config.toml
activation = "swiglu"
positions = "rope"
rope_base = 10000.0
tie_embeddings = false
init_std_qkv = 0.0271
beta1 = 0.9
beta2 = 0.95
grad_clip = 2.0
warmup_steps = 396
schedule = "cos"
seq_len = 256
steps = 3777
dataset = "wikipedia_en"
MLP neurons of a small language model. Each row is named by its layer, matrix (gate and up: input weights; down: output weights) and neuron, and shows model dimensions 0-191. Each number is 128 + 32 x the weight over its row's rms, rounded and kept within 0 to 255. Numbers have three digits each. A neuron's up and down rows have the sign that makes its largest values positive.
After each neuron's rows, "fires before" lists the tokens most often just after its 100 highest values on Wikipedia text that the model never trained on; "fires after" lists the tokens most often just before its 100 highest values on Wikipedia text that the model never trained on. A number after a token or word is its count.

L15.gate230:116114165193100153186181085144146109132097134158106131154118144141110125087123136135144154158141172119095091170152111142125115109117124119148114145123159113118146166112129113140129154132082092090161076131152171120147154132103146125141163089156137124178101136121066126069175121095107160128105158159112192134079103174093136129099130146113204170136217106155117141147105125098152131095086207146150105161136075120118166096071131112151129206149167154170126106143107200128139128128115141141126132052109220132202101096120107216121191098119175174144093139067079120107143138167124098189
L15.up230:097182153198154122131108176119125122070149101077081073099154105124104092112107178103123105110083155125147120110083111121130166193144122063133113163084119165087119146136128156135040195136170133132186143138176125141208081137149126130101112147096117078074090176113104162083101122112163094110132160111108148126135102151192159127116076094161114175114144166119129147101054125117155160181154138121129104150156096146124131147106103093174150125155204097110130144100116114117114144161189125114138119150131110118149127120104185151148132071201147159109134133130163172209122095180056162115
L15.down230:162147141198155163127118113121149106152104118118175189116100165142121114094138097160188147095125143114135100101151090138103147096127105094139117093087149148117114174116134142186103166160188135115132125128108081102131109152148120103171160076137172088149096152142105176097115139083158159166166170213142079128153071159092149114132061147131162157104169105121198140099070092135132117096130136088134117124164145147087128090142131171125126144191119166189161107079144099170172072126183138144105083132125117178109124145152060120164158073168185159165096220132129130129180128107088187164
fires before: " |" 17, ";" 14, "3" 12, "9" 10, "7" 9
fires after: " " 80, "19" 5

L18.gate507:123125102144153152176105093122118135122122092111111106121144150066142185111096102122090128107132125116168062149064152123077201166136096125167134155172093041123143105089110107148101149147074140167177125082113079050117128112128144084068079097136147175120126137145166114119192087206152124160139186117129163141116096130163139147112136108095126164102159140095101147113110136148199076122085082179153117126136117103193122191064162092129108117119094154086136140105169176129102111079146120111113120092128180089112161114133158168120140202139132139117165102129120162091043124150098099105
L18.up507:132083143127106102147103131105131154111098138132131129146151130096125106192135129136172142109173124150128104112059157147058144137203172088148138150174138119176210105122161174150171126133104170159168121130084118168194169129128147104167118147070163140108163122122153131126128089133084128135115079103089151116167145144187105089104173093142117117144121124144113174154141074203159149141160100142079090074168135157093156100082154162109128138084139094093207137071192171186139122126124112155142172086129188136167147114102141102115105080136048147132148165060070134159157110119073125139
L18.down507:105101129131138139078169110120125124125138079148153117107155108092086176097191085123185115130103077078097129112125117140081152149090176139143132086196168111147116137100165101104118035123054128139125143113194101115083160174119124177080171117137149098129119075099144171143156115140131077064067121138093128107126100129141158124117101152124148139179100095140141172073102149073178121122070144131057108114138109070173160199165117155091120113155113168158125100106128103117137089147169102141084132128129177111074179106109182116109196169114131113158114168074189124098143156152120114165
fires before: "|" 23, ":" 11, "el" 8, "ut" 7, "ip" 7, "f" 6
fires after: " " 21, "un" 11, "el" 8, "ec" 7, "ist" 7

L2.gate258:151124153093102169047110156118118140109175184148088080126074093165170051154104127142171162119147171144111127123112092097176123077119168122110176125095124096155138182135146155161095103132105121152102137157097112128096093091169088172165104088136102068077091121147096071136113133144170094096170084089073147138142114133156081135171149187159155130132182108122117168131041224034085124147119116134149135209120072117125130127140110146114040157142116061155132120128156109113151129112139138134125111117146159139107157116115151119142153107137162130107104126102053104099118143149113140100
L2.up258:154123126102191166148166156170148098147132132159151181055121082118087143112126110145149128140145135148156099090168126081183112132177142155094173126117163142163159089111098109089137149077135141168128124164079138120095101150139088123106084103159132113133170138071168144097106175125118017073133055121133105088152109097166142128136116137125153121187197137139176117116153131108187107130116092140148140114080091063154127131151174101106109092125121208198094096090110153143057166211107116121124136153154125119137131157140101114152142085103131126090137184061125086125100103120114170194
L2.down258:143115083122170112184151120149158089130097093112140218130161158065149236163132163134095086100129133139170150128162173141052139138086112086147108124124101207103137088135099125118174187123184132142149102120138104110110156162062109072133128172123123159147141177098139120081143124087130128112126159138181110124074145154083099153102094094181105116127129140113128085120190102154168145152147141154114123097120174125118112147179186112146146129099154180087141137149050140099093142162111086064149126133138096092134106114112062193132139079092133087133181163154156137173082113096130117132
fires before: "t" 13, "or" 12, "ing" 11, "ory" 10, "ish" 7, "ion" 6
fires after: " w" 16, " V" 11, " W" 8, " v" 7, " B" 7, "er" 6

L16.gate469:079071139096088062075154135087137109161160158176176137098149166128143111128117113119132106150080130083099119161100132141122159115135163142130066150197161064071151093120100090089100153084096106142078101158125131098089137163099190158103152164134074141134158148088101159140117118114150164163134171147152151129133190123157158163137169120140102182104172153121078099164122121115174148129148119119113148088199095118177133168165121152162075134130084180133048179137151170133137150055146133130108070130122133101122115092128081182131123157127102062071182080149128123089110069112141111149
L16.up469:115113167172145111103134088130166155146087161120117105163115099123140125097167170110077085104128166126116099169172136143053150169156162113149076133125128090159145118072118142173115112125121156131134142103193144086176125069101108119169181103132093192127088141125131164145124090183107116153137137127144094088146126137106174130094090102139154122075028105159118106120099108110161099118099160108127121084161087077101105069163126158076145147104082104175139076111104075140188156187117205129082114187092086104117091163168137176140110138116157154100116106137142068141153029128142125153
L16.down469:096110132122152177130180175143183131145067145210128201100146118110104143137071143133131133105103099156151080146134080143146110144163099147093121067048083130111122165107106162192130131146110187101124123124096160147104116140118128151128098112112165091100088123112214107126121143075113113070093159157092145145075151117068142113164135186125125098086084188137185100133153096121143110118058187118161148166113193130114101160075150128101143128179154123128113129065168155071149112102129127096159121127146120128178158124194094191144153111107076147154167103124139142146168113135109192115
fires before: "ed" 22, "m" 13, "er" 9, "ing" 6, "s" 6, "b" 5
fires after: " pro" 19, "gr" 17, " per" 14, " part" 5, "t" 4, " " 4

L16.gate371:115168090141118091094150104146159083157151104097121085144090127097143120139077143126098141139142148158135090159109135150156106150143180100129201179159089124131119067103138133097092169199074128073147183141130149154177100104102181086153181093044149069162167126046117128116150142168143204152153130109111141124136121124167146151158137136171142161149102144142081183199128186143127144150168163105075155194083103150095118158078133151127113143163141177113106116187118093099082134105149151069096158126095141126119117136119095137127133172119170100137123123120088078094172057118085115151
L16.up371:165112037125105130112180174122139103140102179097129113146120142188055098075108122081111105156132160064145117138148121103098092140126082178105121153185127129100156173120181124108122116178133143109175118084185082119166127104072077033087123093075121124106152144140073094101119135143097117122176149107093131147157138092074157126139179155145149134117152111087177119128131173115147089120123128154179122133118058097191090151095130121123143099091124129202109107147155154191150177174084145088142182084171111157138096142115162150095095161149192139143127089159137094132111120147138089146
L16.down371:072099088106074116151106106104106133112129134084159121135123096186120164140089132220124097068135133067054128103075158061146140197180088154076113144139109138103053141129121118155101120120100125129115113171119103085120101129125096097094126109114139143143153142188102121068152146094136151157097129091090115120138107131142103098136123105102112109068138141128112106150117146204117096119145119127096186121069087182161124131129080147084107153131106131147109146177148071160127104129184186117130028094122131134144120133163107113140098078148182115092102123207115115179118136096083071069
fires before: "ing" 13, "or" 11, "s" 10, "ory" 10, "ed" 8, " of" 5
fires after: " l" 20, " H" 14, " L" 12, " ex" 11, " cons" 6, "H" 6

L21.gate315:144113131086117120141084126089169117050134101104174148129076136130130139106111135120145124132108137137084148123150122092078163137117126139073144162153169142104202128120160115121157141135122114110082155140067101161120117130113089094098165064102137136166147116129146120112152105100174142105111161095070131149148224159161146126171190137143139153089110133171058132154132117103091113162166101088085158101069134140084187219088138147128146112164130098108167182157049174149129094105167113134080169161150093092143108096100122190074064168075099106140156160180140189095122128125140153156
L21.up315:099158136147168081123166134079163124135170100104163131220062183105147098168113088145125125111106142182089143142148167167138093147159123128090149113083172130087136118098083133097180141070174132095096085106178131157164149111124137111104097137125146122088108189084190125079104104088122106149146120119141108115212120089154154072121119166129111171153099124136136140104083138123137105149096110148148137084133105071111147189135155147127095172126121159162129105150086110132152056112140127102124144168155097149102078055127123179096081167090092092136191163167167117117157141187090045121
L21.down315:207193137068173103116155115184111087169127133129180178112134098099111125172126135127145155130117107133138129117097085166123129116150121147111091075096112194108079127079091090151131111084104160146148097199160159090160127132135167032126113128145104100128116147130196156128120124080089178138145116143093099111127099140081077164179086111136104024093135139115167110137118135151126102083113118144131150103174115095124104082104111113105106071163148141103115091095146063085069154142151158101086150126078138141121155150114056185157171107153181167124183081100107108130124099112109112162
fires before: "s" 13, "er" 11, "ed" 11, "ers" 6, " of" 6, "ing" 6
fires after: "o" 20, " le" 17, "a" 12, "ra" 5, " ch" 5

L17.gate250:127118104103155220103158120126173147143095118144114154127119135118098134086106158154157100169153070142098075119142140128112150150107090169060103100114120136151149176159162136123107102152062091067174102139130122104152140095097132094122138172082163068149146103087068112111140130071141119176140088133071190128161105146122116172144142123152127111097164197131186187181090163106168101114098120213145136153078107137115130144130108072134088117190143109104103092174124156149115064158152135142143104160189121103203128124096138117120115143090171205163137083179121116169151137103082133155
L17.up250:083120158089089175134118145141132146123155139129085138079156121135151121103131187165128093089109139118127111137152179128190135115153058119143117188065120174135115101135158135134139072173099179124155121125108107125147164069100129041170094112078088147165101125108139058100140086112123162132151116137112159115107124227143141157195186171114127117145157180087164111129141132095169072158140069135121138100116113063165170110075148139178163125135137112173156104150158147181145107164138164130122086075124142130112114161146112110147098123058124056082136067140149116083095113114101169070
L17.down250:118144123178137077079106142097128088135078072104156160088112106123093196170110136151160107116115155099155163130118121112169144139079114137120127119088053087077166102088104183103123119140106090111156091122104102148156114145080207174107153122124142136104062111133109138130144124105145061171086169166073167081124085143120130112135116187121141137120160133099091116116066122135142101076146145135118125063101177112142131156066156191126131150117155148139143157119096150127133093161166122094108101158108147107153127182160085145105081078146195061097150227070126124186096131099134176114
fires before: "3" 15, "7" 13, "9" 12, "1" 11, "5" 9, "4" 7
fires after: " " 70, "3" 5, "6" 4

L16.gate481:154099100175129097193101152143114087116079139142143121181100170100134068116115168149149157126122120143109160181119121127105168130064129135155093144148090102069124150134157171092156131178104148074159095154136139157146091201155138134110164101113143123180100041105156131162084093144144178098085146175124176059092121142082145175146086159127196148048155178131084189189111183102155144095166130117144118177123095114131095168098124080127118152068126111139148109152135104092153137120112153089148164109102122118145119161108169141114121102095119109144169167114168128125158204078127064147
L16.up481:074173182113109122158145164161122139120097149179118151114106113116149135124072162111163108152099206162139057121112078163159058140153090078134137149106151162112151124145158073073091149142142154155109100179077096102111158062099166098216182095121160147113122155072051133089204141128144128139167117074082132145138143138136115135131152161151082121157133168098106109080101150115126142119151207084163119124117123048138124131097165140117135148105094126075175156093142126160151076148142170129123101138171155169092127139106111084090084112154097179081134138171146129163149095137098148129
L16.down481:115137078144127127159137146167114118118079138108096136188090126129145090178080167163083130172144089140086116175203100112155064140053087121109148133127096155109118166143147135084138115178152191077107143201163107124090132126082146127086144104105085156107074133098092130101166116157157142099133178152147131132129106148090157181107128182115120179088117159060116155100136177135137135109094165125117165099087153052158087150135127105133147154116108089112162154110127071098062097145152169093157135103123155189132115163109124081196100160125129118117165122128234107145167170152115107103
fires before: "1" 24, "2" 18, "0" 15, "5" 12, "3" 10
fires after: "3" 19, "1" 18, "2" 13, "4" 10, "7" 10, "5" 8

L19.gate224:166113141134183157094162149145173113081142195100134066166183157136127139143081111186172075123156167160147136190148123154121160151104119106123115194164105127209166118096098184119102104127146120092101149144081168130153114139100108112144127122123127152072098121060119095088115123126153096145127129158045100114143182119144082097095116141123132152084114087150094184146166164129100211154092085135125131146072171141137134148134119187107146152090135102097148120088125121142161130109149170134097126172166121157153122119154052182175084146134099086108150188199086136143130162144156192100
L19.up224:151165149086184069164121094122102130165120164146194138115182134067098099083080071156135136105074126099168196132148121163139095124083187132142108121165120092122185144123160123057100121146077113125090149135148061158115103129082156110090151145139114077117175087113154186132101144144050127176114084128148091141142113138177113118174155094114114122087179149116109106131110106156148172101096113113155163107097107146187112109157147147111135111131154152140107079146096140148151151145141116113157143136137127019161108092160132177133151073124130122095164177111095111125183115207190163162
L19.down224:086156155108114163148144138080051089126182117141102182132128180089150153176134165177074130073049131182077164076141117130125134128131084149116170113093098155120109129076140161127153155112148096173166128124145109072091155078125086110136153094164117128161129129150067106120143177169175161140076138124148113114111151085192059202180100163136131088157077171067147129152141162117136137111141128122132136124100104090105094147062108129118096086146139112168165126166155149155138106088117139085110110160091171143169108112087130138061183165130167094127120109112106106131123134071140049138
fires before: "ed" 20, "ing" 12, "th" 10, "s" 8, " of" 8, " and" 5
fires after: " rec" 27, "e" 13, " s" 9, " st" 8, " he" 5, " gr" 5

L10.gate296:159078092154118054116090098111192189103114093101132144180141095187113121087093117109155166128087120148108107128096163164128127087150133127102136158144068092103165185107102144122115101092125124102164144114065083126099071102161175127117164144166116117120131167107119096074107148168157115108118111071160182115125185154094143149075173086073213178091090071093175046121141140111151128157105163128118130135115116114125126138114102137164112128106080108144151146100094197120183116132138128135071125139072153097147078136097125140092082157172081094088166156147068146124174103128126150097
L10.up296:141078062183121043092093115110193197111077072066136079137095063140112153100076153154122201122104104131118143113130187185108130113162136120114130149134075124101128122083105160100172110131119155143156185106117083122060117092138166090156089159173148142134110163149123106070105139148145080104149117128191154131142155140127137154089150121132177161107074070099149097096157091119106127145104180204118102131125087044166107118162058162111140125127072130124147143113086131124139159148140088154080141119131161124127097178152094168129124129184134106120141149099095163122153108102144149146
L10.down296:153139095124141106157155147149140101097088119099152098102133078091124127136068127163174182086144139141150159060163170107113164163118089098117098110117141195113141050034134120141200110138099129098156158114147135093125184072086159083151066158159143147164136107145180114121139118126156102142139164151117170176124112095148102172094100159161135056154141131072149136078144125161119173163144179178159102099125129082145110093170102123110159089071129118163111176146097108122094199113150119124146166090191100083119130142153094175176167071111145140140140170126201182133133123133116133115
fires before: "ion" 17, "or" 15, "ed" 8, "ure" 8, "ory" 7, "ic" 5
fires after: "ce" 26, "ri" 14, " V" 11, "it" 8, " v" 7